Weights of a small transformer language model: vocabulary 8192, 8.7M parameters.
MLP neurons of a small language model. Each row is named by its layer, matrix (gate and up: input weights; down: output weights) and neuron, and shows model dimensions 32-95. Each number is 50 + 12 x the weight over its row's rms, rounded and kept within 0 to 99. A neuron's up and down rows have the sign that makes its largest values positive.
After each neuron's rows, "fires after" lists the tokens most often just before its 100 highest values on Wikipedia text that the model never trained on.

L7.gate331:63 56 46 51 38 72 49 43 60 38 48 56 62 46 26 40 61 68 56 58 39 56 58 56 38 52 31 75 64 71 70 57 53 30 55 57 63 46 68 46 59 50 44 36 41 55 62 45 24 41 57 45 22 60 38 61 61 58 49 42 56 40 39 39
L7.up331:56 65 66 45 27 55 37 25 65 36 54 52 26 42 41 55 40 58 56 49 68 58 29 46 51 40 53 47 54 41 61 50 77 44 28 61 47 50 67 65 41 53 31 67 43 57 30 50 22 49 40 62 47 39 67 52 44 55 54 41 42 47 51 29
L7.down331:69 68 51 57 50 54 24 60 75 59 35 42 20 50 54 43 45 33 66 49 49 45 49 68 47 63 48 35 55 34 47 36 50 70 42 58 43 51 42 56 27 42 35 45 55 52 39 53 36 37 65 51 54 74 51 50 56 43 63 46 20 28 45 38
fires after: " |", "\n", "\n\n", "\"", ":"

L10.gate67:57 33 64 67 58 50 25 71 51 31 34 62 61 42 43 50 48 64 44 47 47 63 77 65 38 49 33 29 28 55 47 62 37 55 37 47 52 61 49 40 69 46 52 50 51 59 45 44 44 44 63 46 48 31 59 61 61 27 55 43 60 65 38 52
L10.up67:49 41 44 62 50 47 50 52 37 38 54 41 68 69 49 50 64 46 45 60 48 56 31 51 74 44 52 58 48 57 44 48 43 52 47 27 36 54 41 35 41 46 30 24 58 39 28 53 36 49 54 40 56 28 85 58 25 51 39 41 46 53 62 60
L10.down67:39 60 58 59 51 60 57 41 58 45 34 32 65 40 47 43 57 39 57 60 60 53 66 51 54 41 59 36 42 24 50 43 53 42 41 41 50 71 39 57 37 51 39 39 46 43 45 40 52 66 63 45 60 44 39 48 22 55 46 31 48 72 69 55
fires after: "|", "-", "–", " 2", " 1"

L12.gate78:62 57 44 52 44 51 50 39 32 54 70 48 53 48 45 50 51 70 54 45 43 43 61 59 32 79 44 54 40 41 51 55 42 52 65 70 58 67 42 61 67 59 48 59 26 59 53 43 43 50 47 30 28 45 39 57 62 47 53 53 70 65 48 51
L12.up78:72 59 56 35 55 64 51 62 56 39 30 47 61 54 47 65 33 40 58 42 57 59 40 52 42 61 67 39 42 34 60 59 50 38 44 52 42 60 50 45 49 42 66 63 47 61 66 48 71 38 53 45 37 21 66 35 51 49 42 11 59 37 51 63
L12.down78:45 33 36 57 48 72 53 64 47 54 57 61 49 34 49 64 37 35 67 55 52 44 36 36 62 48 46 48 46 30 54 49 56 69 47 49 57 48 37 40 47 47 39 28 65 58 66 45 42 49 83 48 59 43 33 54 61 63 45 52 24 50 50 45
fires after: " |", "|", "-", ",", ":"

L9.gate379:39 35 67 56 44 49 30 62 63 53 43 66 49 44 28 43 48 60 39 40 37 49 44 62 50 51 66 35 58 56 46 40 49 49 45 28 75 46 52 24 49 40 50 38 62 53 72 34 64 66 77 30 65 36 35 48 49 43 52 42 56 72 67 47
L9.up379:57 48 50 45 68 58 40 53 37 68 50 39 64 42 75 47 48 61 37 48 55 85 39 61 79 65 49 38 48 67 60 51 33 36 47 41 43 39 51 30 55 42 38 51 49 54 51 54 62 41 34 73 37 37 42 71 32 50 64 37 44 68 64 65
L9.down379:44 38 39 38 41 52 49 55 62 58 31 46 59 46 58 63 46 34 67 33 62 45 47 53 52 72 52 62 42 46 47 31 30 40 67 28 40 65 31 59 26 42 28 46 40 62 68 49 43 50 67 41 53 45 32 54 46 43 31 63 57 73 47 54
fires after: "-", "|"

L7.gate399:40 41 41 58 34 71 30 48 52 64 36 49 69 53 42 33 36 63 49 48 38 56 57 75 37 41 47 40 60 60 57 71 71 54 58 37 68 53 44 34 67 35 57 29 53 52 34 57 38 64 52 33 59 44 38 71 55 30 54 39 59 54 59 60
L7.up399:43 57 40 57 71 61 59 46 58 60 64 73 32 38 68 44 41 46 50 62 62 40 56 47 59 46 40 40 41 57 35 36 38 31 39 43 60 57 72 30 50 72 46 56 54 48 53 36 57 55 55 51 57 36 37 40 59 30 31 55 48 65 75 41
L7.down399:45 66 69 43 47 45 41 62 33 52 55 53 44 42 61 63 57 53 50 60 41 33 38 51 38 45 60 41 37 52 47 49 68 33 57 51 63 60 58 53 61 42 49 56 35 13 63 56 75 31 62 61 53 50 63 12 56 57 50 43 22 54 44 29
fires after: "|", "-", "W", " (", " Time"

L2.gate417:69 39 50 39 67 44 27 59 77 57 39 57 66 64 40 68 42 43 39 55 40 70 69 60 43 39 49 47 63 67 19 58 50 51 47 36 55 66 65 49 58 54 60 39 50 43 51 54 51 31 56 45 51 49 43 59 47 47 65 67 55 52 38 48
L2.up417:45 50 52 49 66 59 43 62 61 58 53 40 47 39 40 63 35 49 62 70 46 46 58 49 41 45 65 65 56 45 21 47 53 42 56 45 46 66 48 47 57 46 45 58 57 60 30 27 53 51 64 55 72 12 47 39 52 58 58 53 70 34 50 37
L2.down417:43 67 46 63 45 66 51 32 36 53 44 63 69 43 52 44 47 58 42 57 59 61 46 45 63 64 59 58 27 49 70 62 42 44 48 39 59 52 56 34 50 39 64 56 39 55 55 58 56 62 36 31 48 66 55 52 34 44 50 57 41 42 37 51
fires after: "–", "-", " Time", " Bru"

L3.gate5:57 56 34 55 63 48 53 61 52 36 51 55 35 70 65 53 63 47 54 52 53 43 42 60 24 32 45 58 50 69 34 34 29 53 28 43 44 36 44 32 69 59 37 53 59 47 61 48 51 49 46 40 63 44 65 56 73 49 82 28 44 65 53 56
L3.up5:56 47 45 69 36 36 47 41 77 48 73 47 51 49 35 39 44 66 48 63 57 44 53 63 47 50 49 51 62 51 54 77 50 53 69 63 42 43 53 36 52 64 44 40 52 32 51 55 31 44 51 49 65 66 43 74 57 32 79 45 47 79 48 59
L3.down5:44 64 47 69 60 09 44 59 38 49 64 78 51 59 36 51 55 43 53 45 26 39 55 44 43 38 36 37 53 40 44 49 43 50 57 66 27 44 44 39 51 37 36 42 44 45 51 54 76 36 38 39 67 53 37 51 40 36 58 49 25 72 53 45
fires after: " 18", "W", " 16", " 17", " 15", "33"

L9.gate299:39 49 39 46 45 61 42 39 59 79 44 34 53 64 54 57 59 42 54 61 76 53 63 61 48 37 54 18 44 61 49 59 48 15 44 55 49 42 31 52 39 51 63 36 62 57 40 50 64 54 55 46 74 40 72 52 46 60 55 58 48 88 40 67
L9.up299:51 26 48 65 64 62 54 51 51 52 46 39 43 56 35 35 37 32 39 30 36 54 36 55 61 90 43 55 56 52 44 66 55 36 42 49 83 28 45 34 51 41 28 36 45 42 33 37 42 37 51 48 32 35 53 42 57 61 27 46 64 39 54 47
L9.down299:25 53 58 41 36 44 64 50 41 48 53 51 71 56 59 61 69 34 38 31 61 60 49 40 61 57 78 49 32 23 53 36 36 71 53 48 59 63 60 43 29 46 36 60 48 73 59 47 31 44 52 51 63 61 37 37 66 57 40 50 34 64 40 66
fires after: "|", "-"

L10.gate427:65 40 57 40 43 67 47 52 62 61 62 35 49 67 41 56 53 59 55 36 59 21 43 57 29 51 59 62 19 76 43 55 59 43 56 58 54 47 39 35 49 34 70 41 65 51 50 67 37 31 63 54 70 43 66 53 47 42 47 51 49 71 61 57
L10.up427:39 69 39 59 38 57 33 61 58 45 50 65 27 48 68 50 52 42 38 50 47 51 74 44 58 56 54 54 40 43 59 72 60 42 46 60 53 25 49 44 44 40 36 62 57 46 41 50 44 33 59 42 62 40 42 54 47 58 46 53 43 67 56 46
L10.down427:45 47 35 55 45 28 38 45 81 64 59 58 35 37 70 41 39 61 39 52 66 61 63 33 68 38 53 52 53 34 59 46 52 56 37 28 64 59 68 75 47 47 54 54 49 40 67 37 40 58 63 34 48 53 45 49 46 30 62 57 13 65 57 45
fires after: "\n", " Apps", "|", " —", " votes"

L12.gate217:79 34 57 54 52 51 35 63 47 41 50 46 45 54 52 61 50 46 77 47 63 65 60 60 44 64 58 30 42 72 43 52 45 54 56 57 52 36 62 54 40 73 46 41 29 41 48 57 67 57 62 56 50 57 68 42 57 60 54 43 69 66 44 37
L12.up217:43 76 47 18 76 44 52 51 54 42 49 60 48 46 33 58 46 52 44 52 51 41 55 52 50 54 58 60 52 55 45 61 57 48 61 20 54 43 55 49 67 52 42 42 63 57 45 53 54 42 22 46 48 40 05 61 70 38 48 61 66 35 23 73
L12.down217:46 38 49 63 46 36 44 58 41 57 58 49 35 58 49 52 40 55 31 49 48 49 83 44 39 46 60 52 44 51 52 45 41 56 25 32 73 63 46 49 44 39 59 49 39 48 74 48 56 42 51 59 62 44 39 53 53 47 50 35 05 50 54 38
fires after: "|", "-", " No", " |", ".", " •"

L4.gate31:53 64 51 45 31 25 45 49 44 46 57 60 56 54 64 47 46 64 76 53 35 49 66 57 21 48 48 64 56 62 19 55 41 38 37 48 54 36 53 32 66 48 53 68 49 46 55 38 62 36 54 57 49 53 58 55 66 43 53 59 45 48 68 59
L4.up31:38 55 36 59 37 58 42 38 57 36 54 66 54 44 33 50 37 54 66 64 33 69 34 47 38 56 51 69 70 43 47 49 61 48 49 43 36 24 48 52 54 46 52 70 48 64 64 30 55 48 42 56 60 77 56 48 58 51 29 64 50 51 54 56
L4.down31:56 48 61 40 65 54 46 48 53 74 49 49 48 59 69 50 47 46 32 51 65 43 48 55 49 45 20 48 57 42 57 19 64 58 53 30 55 55 53 39 63 38 44 55 66 51 50 40 53 46 65 43 52 60 49 66 52 56 48 47 00 31 41 49
fires after: " |", " $", " (", ",", ":"

L3.gate143:63 51 51 44 48 35 45 57 51 37 54 50 39 42 40 60 70 70 47 47 50 43 57 38 78 58 45 32 39 46 49 63 55 25 46 49 37 43 69 60 61 59 55 38 64 62 55 52 43 64 42 59 58 47 56 48 53 15 46 53 50 59 47 50
L3.up143:63 41 64 45 54 51 59 69 57 45 60 48 73 52 58 53 62 14 57 54 40 42 52 50 50 60 33 51 58 54 28 53 63 56 53 46 26 44 45 53 71 48 57 62 74 50 52 42 48 64 45 64 31 45 43 63 30 39 49 65 23 58 38 45
L3.down143:54 48 46 62 42 29 62 27 63 59 64 55 59 62 38 55 40 47 34 31 55 51 55 43 36 42 49 51 55 46 43 39 38 59 52 72 56 56 62 46 43 55 48 31 22 62 42 57 50 51 64 46 64 55 40 52 68 61 41 36 47 28 51 46
fires after: "-", " w", "it", " go", " K"

L9.gate496:39 35 55 45 29 49 64 15 43 50 71 48 64 50 54 49 43 55 42 45 76 39 71 55 35 38 32 72 36 64 54 33 54 56 45 36 54 47 45 41 34 41 52 44 49 60 26 36 47 33 36 56 60 29 36 40 52 58 56 56 72 48 57 34
L9.up496:51 67 57 43 35 53 48 27 46 40 70 42 36 68 46 40 62 55 61 48 53 56 49 21 41 50 46 40 74 73 41 63 57 52 44 68 62 59 58 58 47 29 34 59 73 76 47 53 43 37 65 41 55 51 59 48 63 68 50 48 41 34 30 47
L9.down496:62 50 36 65 57 70 41 60 38 56 40 31 39 36 63 47 42 39 67 47 43 37 44 60 39 38 55 48 21 52 39 64 51 75 80 64 21 53 67 40 52 48 50 49 44 43 50 58 43 61 43 64 65 51 45 27 42 20 36 72 34 80 47 50
fires after: " |", ".", " +", " −", ":"

L3.gate358:63 53 37 68 60 55 53 51 40 46 44 61 63 50 70 46 63 68 71 56 40 47 64 64 50 15 53 49 49 77 41 49 47 63 41 28 34 33 37 60 52 51 33 43 74 57 69 37 61 45 50 50 72 59 44 79 52 58 57 60 65 72 49 40
L3.up358:49 25 36 39 50 46 48 64 27 19 51 52 60 47 48 45 45 42 56 41 43 41 60 62 48 40 35 51 67 72 60 54 56 48 73 62 56 38 49 48 56 55 38 49 56 46 49 54 51 50 60 73 45 44 66 32 60 70 45 46 65 50 64 44
L3.down358:35 58 47 42 57 43 38 45 50 47 47 52 34 41 27 51 48 55 51 51 61 45 54 32 38 65 65 34 65 46 33 42 22 63 67 54 22 53 55 42 52 57 60 44 50 51 52 48 35 48 69 56 45 42 74 52 42 41 52 33 00 37 25 55
fires after: " 17", " 18", " 15", " 16", " 14", "19"

L2.gate310:42 62 71 29 60 49 54 56 37 51 63 56 50 38 53 58 53 62 35 38 64 46 25 62 64 55 29 29 44 55 54 52 50 25 53 45 56 53 31 57 54 61 47 45 43 46 38 32 40 39 70 50 66 81 53 55 52 52 47 50 53 49 51 52
L2.up310:45 35 57 35 46 58 32 50 39 42 54 53 44 46 51 44 59 37 60 43 30 54 75 57 43 35 47 39 52 31 58 42 52 48 52 64 63 57 38 53 54 45 72 53 53 42 55 35 54 63 63 37 46 46 39 40 72 66 61 53 65 62 46 49
L2.down310:67 48 59 51 47 49 45 64 62 60 58 54 74 55 64 55 78 44 39 66 62 52 41 53 51 53 33 55 56 33 42 43 54 42 60 88 38 52 46 34 32 56 38 53 43 62 28 56 45 51 47 13 67 50 47 53 26 51 58 63 34 54 50 49
fires after: "="

L7.gate37:41 46 57 77 36 32 40 69 31 53 53 53 56 35 46 53 58 46 56 51 36 43 62 51 40 59 31 21 49 42 41 59 50 57 54 48 43 47 55 55 45 65 47 68 41 28 48 48 58 38 60 33 61 45 55 45 55 37 49 43 54 70 45 71
L7.up37:42 66 37 39 57 60 59 37 52 55 40 48 45 54 25 73 53 72 77 45 44 35 62 47 55 50 49 48 72 52 49 29 46 40 64 35 67 66 42 46 57 49 58 47 49 59 40 48 47 38 59 55 58 59 57 71 54 45 66 49 60 49 62 50
L7.down37:55 66 40 50 55 54 69 40 45 38 61 37 68 57 51 39 51 53 36 67 35 47 61 74 48 38 66 55 55 48 43 33 52 48 60 38 61 64 69 55 50 45 39 44 48 36 22 62 65 32 43 63 45 39 40 39 44 48 51 22 65 60 68 45
fires after: "-", "|", "\n", " ("

L12.gate425:38 66 55 53 52 41 39 33 41 62 43 31 47 49 49 45 65 46 38 51 34 39 30 52 57 45 50 33 59 56 50 52 50 41 55 53 56 57 20 52 47 60 50 36 44 65 41 41 41 50 50 58 67 55 28 40 55 42 41 51 42 79 63 51
L12.up425:47 58 57 43 62 48 44 39 58 32 46 37 47 73 56 61 54 58 42 63 59 42 56 52 29 62 63 42 55 28 52 37 33 57 52 43 82 55 58 17 69 54 23 31 41 43 56 66 49 44 60 62 44 65 70 59 65 37 49 50 50 60 31 39
L12.down425:46 57 55 35 64 54 64 60 40 52 32 55 39 36 41 57 53 50 62 56 62 47 78 50 51 48 50 40 56 45 44 48 32 27 38 32 58 76 47 37 41 51 30 67 37 74 47 33 60 55 66 49 44 69 28 52 57 39 55 47 44 69 57 73
fires after: "|", " |", ","

L10.gate39:66 48 48 71 38 43 22 36 61 56 51 35 34 35 43 36 60 48 47 62 43 61 60 60 37 54 53 44 61 54 35 45 37 28 60 89 60 56 59 58 66 53 63 27 24 51 41 49 47 32 50 51 50 56 54 47 55 57 55 53 51 49 28 60
L10.up39:37 47 69 41 44 44 31 48 48 17 42 51 31 47 57 64 57 56 44 44 41 56 69 50 54 43 69 49 59 63 49 57 54 39 44 58 52 37 44 30 60 52 54 24 22 58 46 43 70 61 43 52 62 49 45 45 40 68 63 67 47 48 41 60
L10.down39:44 48 40 29 48 63 32 81 63 47 46 38 50 46 39 68 49 55 62 49 56 61 50 47 53 56 69 44 68 54 52 38 46 59 57 40 32 45 55 53 48 45 42 46 40 34 66 59 61 58 47 32 61 43 56 56 31 56 46 45 28 35 38 17
fires after: " |", " on", ":", ",", " of", " On"

L3.gate103:33 52 67 61 42 53 69 60 61 54 53 34 48 41 58 78 72 37 56 65 49 55 48 53 49 58 30 55 34 60 58 63 60 42 71 29 41 47 43 30 70 39 43 49 41 52 39 49 54 62 68 57 32 61 38 36 30 40 37 52 55 69 57 58
L3.up103:40 70 47 68 49 44 38 56 47 39 56 28 57 51 43 43 38 47 65 55 65 47 34 50 40 56 58 48 49 58 46 48 59 70 70 39 28 58 54 54 36 60 62 46 50 24 71 45 63 47 58 56 67 48 63 49 53 51 63 60 66 52 56 26
L3.down103:32 44 61 56 44 57 41 65 50 37 28 46 50 57 58 34 49 56 48 42 47 48 68 78 46 37 78 40 49 51 48 52 53 51 47 37 56 61 28 56 48 47 60 44 47 62 55 59 68 54 13 58 54 35 46 55 37 44 39 50 00 52 63 56
fires after: "-", "\n\n", " first", " –", "–", " ("

L4.gate89:37 45 53 31 35 46 60 41 32 42 48 55 60 56 60 47 61 61 47 63 35 57 47 75 46 45 36 32 41 75 44 52 50 68 54 42 57 13 67 46 53 57 47 38 43 50 47 44 48 52 39 57 57 45 47 83 37 55 59 38 45 54 57 46
L4.up89:44 46 56 53 66 50 58 49 43 50 35 53 41 52 62 49 65 53 55 63 41 39 57 41 42 66 51 52 57 22 40 38 45 40 15 37 46 42 59 55 65 56 78 38 71 48 60 51 46 41 55 48 38 60 56 76 31 59 57 66 44 65 48 40
L4.down89:53 49 45 41 54 65 55 45 35 39 36 27 38 54 60 66 45 39 60 78 50 47 53 54 45 54 43 44 57 47 35 43 36 41 63 37 63 80 45 51 48 50 48 37 52 39 62 56 40 44 61 40 33 49 50 49 42 51 55 52 99 70 37 62
fires after: " |", "–", " Apps", "|", " 3", " 0"

L2.gate462:45 60 46 67 53 29 42 53 49 71 73 43 47 35 50 62 44 64 61 59 62 54 24 71 69 52 52 50 52 64 60 53 29 41 72 56 37 52 54 54 41 82 65 46 51 22 31 56 59 53 38 39 44 66 51 52 31 43 74 44 60 50 54 58
L2.up462:58 64 61 45 78 62 41 43 44 38 32 31 49 35 49 65 46 34 57 56 57 41 42 35 50 59 41 47 47 51 42 52 27 58 53 62 70 48 57 41 44 69 51 26 54 48 54 56 73 43 63 41 65 53 33 30 59 60 62 44 58 32 47 54
L2.down462:62 44 39 43 52 44 50 45 57 63 50 46 44 44 43 74 52 30 49 53 56 50 54 43 56 74 51 55 50 29 43 59 57 48 51 76 28 56 34 62 46 59 69 55 51 46 44 49 62 57 43 49 70 49 43 41 49 43 61 34 89 43 41 58
fires after: " in", "=", "\n\n", " the", "\n", " \""

L9.gate135:56 72 64 37 52 57 59 65 46 63 55 56 62 63 61 56 41 41 54 67 46 41 45 58 43 54 42 43 46 55 39 49 56 54 67 60 56 56 53 77 68 53 42 58 66 37 70 56 25 37 45 33 65 42 58 83 44 73 55 42 47 68 52 55
L9.up135:42 60 43 64 44 72 34 33 36 56 28 59 50 50 39 56 54 49 55 48 48 52 51 71 40 58 41 43 40 55 37 65 27 26 50 36 60 54 62 37 58 37 59 45 62 70 50 53 55 20 50 45 23 48 64 48 42 34 46 37 61 60 68 43
L9.down135:46 51 58 44 65 56 60 47 26 79 49 43 57 44 38 50 52 56 49 58 45 33 59 66 28 39 33 43 43 51 28 39 44 42 68 52 54 26 63 45 79 65 52 50 56 57 51 62 43 41 46 45 61 34 56 55 62 47 58 53 67 51 53 52
fires after: " 1", " 2", " 0", " 3", " |"

L9.gate459:49 63 46 29 42 51 61 48 66 42 49 27 36 35 48 70 37 59 36 56 52 37 52 69 42 54 48 69 53 70 40 27 38 57 47 62 75 54 61 50 57 38 39 32 54 57 64 67 48 39 64 56 67 65 48 47 45 53 76 58 55 70 52 34
L9.up459:43 50 60 51 56 45 39 55 48 33 41 56 23 33 27 39 58 35 60 39 34 61 60 58 40 70 45 55 42 40 42 59 68 18 39 48 40 57 47 59 58 70 66 39 34 53 50 35 59 53 55 26 58 44 41 54 45 76 43 50 57 57 56 55
L9.down459:44 47 30 39 51 59 67 38 50 42 37 53 50 61 58 42 33 57 59 50 44 23 56 53 59 44 64 57 51 54 26 41 28 59 41 39 60 45 51 64 64 54 62 56 66 51 50 39 59 43 41 38 49 27 27 65 49 63 63 47 53 37 71 51
fires after: " |", "|", " 3", " 4", "."

L3.gate38:61 35 58 67 67 28 31 42 52 58 44 42 34 65 58 48 51 38 51 45 45 73 44 64 48 42 60 63 47 75 56 38 30 45 63 53 55 39 67 56 42 36 59 24 49 45 38 47 54 46 47 51 61 56 32 41 56 56 38 58 63 73 66 52
L3.up38:36 58 30 56 56 48 58 29 51 46 57 72 61 43 56 48 46 52 36 43 46 58 52 56 57 49 50 31 64 56 54 58 45 58 46 66 26 45 40 56 64 50 64 46 54 61 48 39 44 67 37 62 31 50 27 53 49 70 54 67 53 50 53 55
L3.down38:67 45 58 51 52 50 49 41 49 41 54 48 65 69 52 27 44 54 58 44 29 51 35 43 65 38 40 70 55 40 72 37 71 45 58 36 50 32 45 38 71 42 38 54 51 48 61 47 35 61 62 52 57 62 42 55 60 59 53 38 05 60 40 65
fires after: ".", "\n\n", ",", "\n", " (", " \""

L12.gate506:69 70 42 36 56 53 32 62 59 47 44 46 50 38 59 49 59 47 55 43 53 44 65 48 38 39 60 55 29 47 37 37 25 59 48 72 67 27 49 41 51 66 31 40 16 40 58 55 61 70 48 67 60 57 21 35 60 40 56 48 72 60 62 60
L12.up506:39 67 57 70 47 54 59 47 42 59 53 67 27 35 59 66 53 36 49 59 46 59 80 46 57 34 24 48 41 67 66 56 64 63 61 56 32 53 32 41 57 46 52 63 45 57 49 42 42 43 45 64 36 76 47 10 64 59 30 45 60 45 36 44
L12.down506:55 49 61 60 33 67 40 41 65 42 49 50 51 45 48 31 49 60 25 38 62 64 33 42 50 62 74 46 57 53 57 51 43 48 51 55 72 67 48 54 62 41 60 47 63 59 45 72 48 49 62 64 64 39 35 62 44 57 81 28 32 38 50 61
fires after: " |", "\n", " %"

L12.gate440:43 34 60 44 77 59 37 46 67 31 49 45 37 40 40 44 55 34 36 55 51 41 43 54 65 52 43 22 63 57 47 21 52 47 46 50 29 52 13 29 50 59 41 66 46 31 48 31 48 47 43 30 73 46 35 50 58 58 51 60 81 53 48 62
L12.up440:39 65 52 57 50 38 39 50 29 85 47 52 33 58 44 47 43 41 30 33 48 60 39 54 50 66 48 44 47 60 51 45 65 66 61 61 50 60 32 34 60 70 27 37 54 49 44 41 51 52 62 56 72 39 57 22 55 52 31 44 71 65 35 54
L12.down440:58 43 31 47 30 55 42 55 45 48 50 57 80 48 66 53 50 41 41 36 62 59 57 63 57 40 55 61 44 26 50 28 51 48 67 51 53 79 42 46 53 41 49 42 59 33 58 48 32 42 33 40 57 45 41 62 61 64 42 60 33 41 51 35
fires after: ";", "\n", "-", " RC", "L", " N"

L2.gate384:32 54 66 37 49 52 53 55 72 61 40 42 60 65 72 42 63 39 35 50 42 43 40 46 39 37 47 28 45 41 62 27 51 49 53 37 59 49 42 45 45 47 52 55 24 40 38 55 45 69 71 71 39 34 47 75 50 54 44 56 52 69 46 70
L2.up384:32 45 62 41 54 64 47 45 50 44 31 48 28 50 38 55 65 50 51 53 39 45 52 62 30 68 41 55 60 67 61 52 40 58 51 43 56 47 68 34 29 37 51 36 47 66 38 48 35 45 43 31 49 55 72 66 43 49 35 65 65 56 64 31
L2.down384:41 37 37 43 50 46 67 71 42 46 42 58 52 36 51 65 55 54 45 45 42 27 51 43 63 57 56 54 51 37 68 64 38 72 43 56 45 39 21 52 68 62 67 49 70 73 54 34 49 48 56 52 40 48 58 23 38 36 53 57 53 41 68 49
fires after: "-", " \"", "–", " '"

L10.gate481:50 36 39 58 58 55 41 40 47 53 46 47 37 25 38 57 26 61 47 71 31 29 48 41 53 54 29 50 55 52 56 53 47 60 52 48 72 41 42 44 52 42 15 29 34 52 67 48 61 49 48 37 44 64 42 46 39 27 43 56 67 70 47 37
L10.up481:58 40 51 41 35 46 36 38 48 57 48 52 47 36 62 59 43 33 62 42 58 65 22 36 43 39 39 55 42 33 52 42 92 40 44 25 56 60 62 60 43 77 50 45 53 43 46 41 62 49 51 42 33 52 46 46 68 59 49 45 41 57 37 54
L10.down481:53 64 46 46 33 58 56 62 56 58 39 48 63 45 71 45 23 29 44 50 65 55 39 32 38 59 55 50 44 42 52 29 53 52 47 56 62 42 38 36 45 53 51 31 41 77 44 54 34 59 49 45 42 50 74 69 44 57 78 55 53 38 62 52
fires after: "=", "\n\n", "-", ")", "\n", " ="

L10.gate442:26 54 64 58 70 55 46 55 64 49 47 37 35 40 58 57 38 54 44 70 31 36 61 63 55 45 45 26 29 66 37 48 43 37 62 36 68 37 53 26 28 44 53 45 46 63 55 30 58 43 42 36 53 40 40 50 35 40 44 38 59 58 60 88
L10.up442:62 46 68 45 69 26 48 50 34 50 53 41 64 45 31 58 53 74 49 46 51 43 40 63 35 45 34 47 44 42 63 55 43 50 65 38 49 42 39 40 59 65 63 54 35 50 66 43 30 59 72 55 42 47 43 64 60 49 65 50 68 73 58 41
L10.down442:43 57 38 68 52 43 42 64 42 65 68 40 52 45 49 44 77 54 47 52 21 46 57 58 54 51 49 52 72 56 45 45 38 55 57 32 64 52 56 43 34 52 44 51 59 27 71 46 45 44 52 59 53 59 29 47 29 55 63 50 17 52 47 47
fires after: "-", "|"

L2.gate348:38 56 59 60 47 38 44 41 70 50 56 57 45 42 47 52 31 49 64 37 41 66 67 67 56 51 56 25 54 47 77 56 60 49 65 65 63 55 49 67 58 58 27 31 42 48 58 22 67 33 62 31 62 37 46 29 59 58 50 73 40 31 40 52
L2.up348:51 42 48 56 40 69 50 26 49 52 69 71 45 65 61 56 38 40 48 34 51 17 59 57 50 54 50 66 52 61 35 48 22 70 46 34 66 49 52 55 40 34 50 40 40 60 40 40 70 30 61 50 68 25 59 35 53 67 52 64 48 74 54 38
L2.down348:50 40 52 45 71 69 53 71 56 46 53 71 40 61 51 65 43 37 52 52 51 51 33 53 66 58 37 60 42 53 55 38 75 57 41 59 46 49 38 58 38 56 41 51 46 56 39 58 29 48 56 27 54 30 40 66 54 30 67 68 00 66 45 54
fires after: "=", " based"

L12.gate361:47 57 55 68 56 50 43 32 48 38 58 50 61 34 31 53 54 74 50 58 58 42 65 65 49 58 29 21 64 59 46 49 64 29 41 42 50 54 56 53 40 47 48 56 34 23 62 48 57 46 52 45 41 56 45 50 37 50 59 55 58 68 50 52
L12.up361:55 64 50 48 61 50 40 57 45 27 50 37 67 41 37 61 53 49 55 62 52 41 76 67 48 24 30 50 53 53 51 49 62 52 35 55 39 62 64 49 61 41 60 45 63 40 46 48 32 63 64 52 50 70 52 55 29 38 84 40 36 82 66 33
L12.down361:43 66 44 47 43 53 61 39 40 39 53 43 47 48 69 59 58 44 43 38 43 52 37 45 31 48 60 64 70 49 35 55 49 39 50 58 63 60 50 34 55 64 49 56 42 75 33 72 63 75 38 76 45 41 64 45 39 53 59 44 02 31 54 63
fires after: "-", "–"

L12.gate23:51 56 52 49 46 60 50 40 28 43 52 41 39 60 45 39 60 38 55 74 50 39 31 59 41 55 43 45 39 48 42 56 58 54 33 59 66 57 43 41 52 47 61 35 43 54 43 46 37 33 59 30 69 47 46 44 31 57 56 66 49 72 41 63
L12.up23:42 45 52 53 37 32 51 32 52 42 58 62 49 23 38 51 55 46 56 34 32 51 53 68 38 51 31 60 53 35 72 54 54 51 85 37 26 49 54 45 51 52 49 55 46 39 50 23 44 45 64 64 45 32 36 53 52 67 72 62 54 51 48 44
L12.down23:43 27 48 24 44 37 35 55 40 49 55 37 65 38 48 47 62 42 51 65 58 36 46 52 49 38 47 37 45 57 35 64 49 25 55 63 56 60 49 58 58 52 59 44 56 58 64 31 74 40 42 50 77 55 37 42 57 39 57 65 61 61 46 41
fires after: "\n\n", "="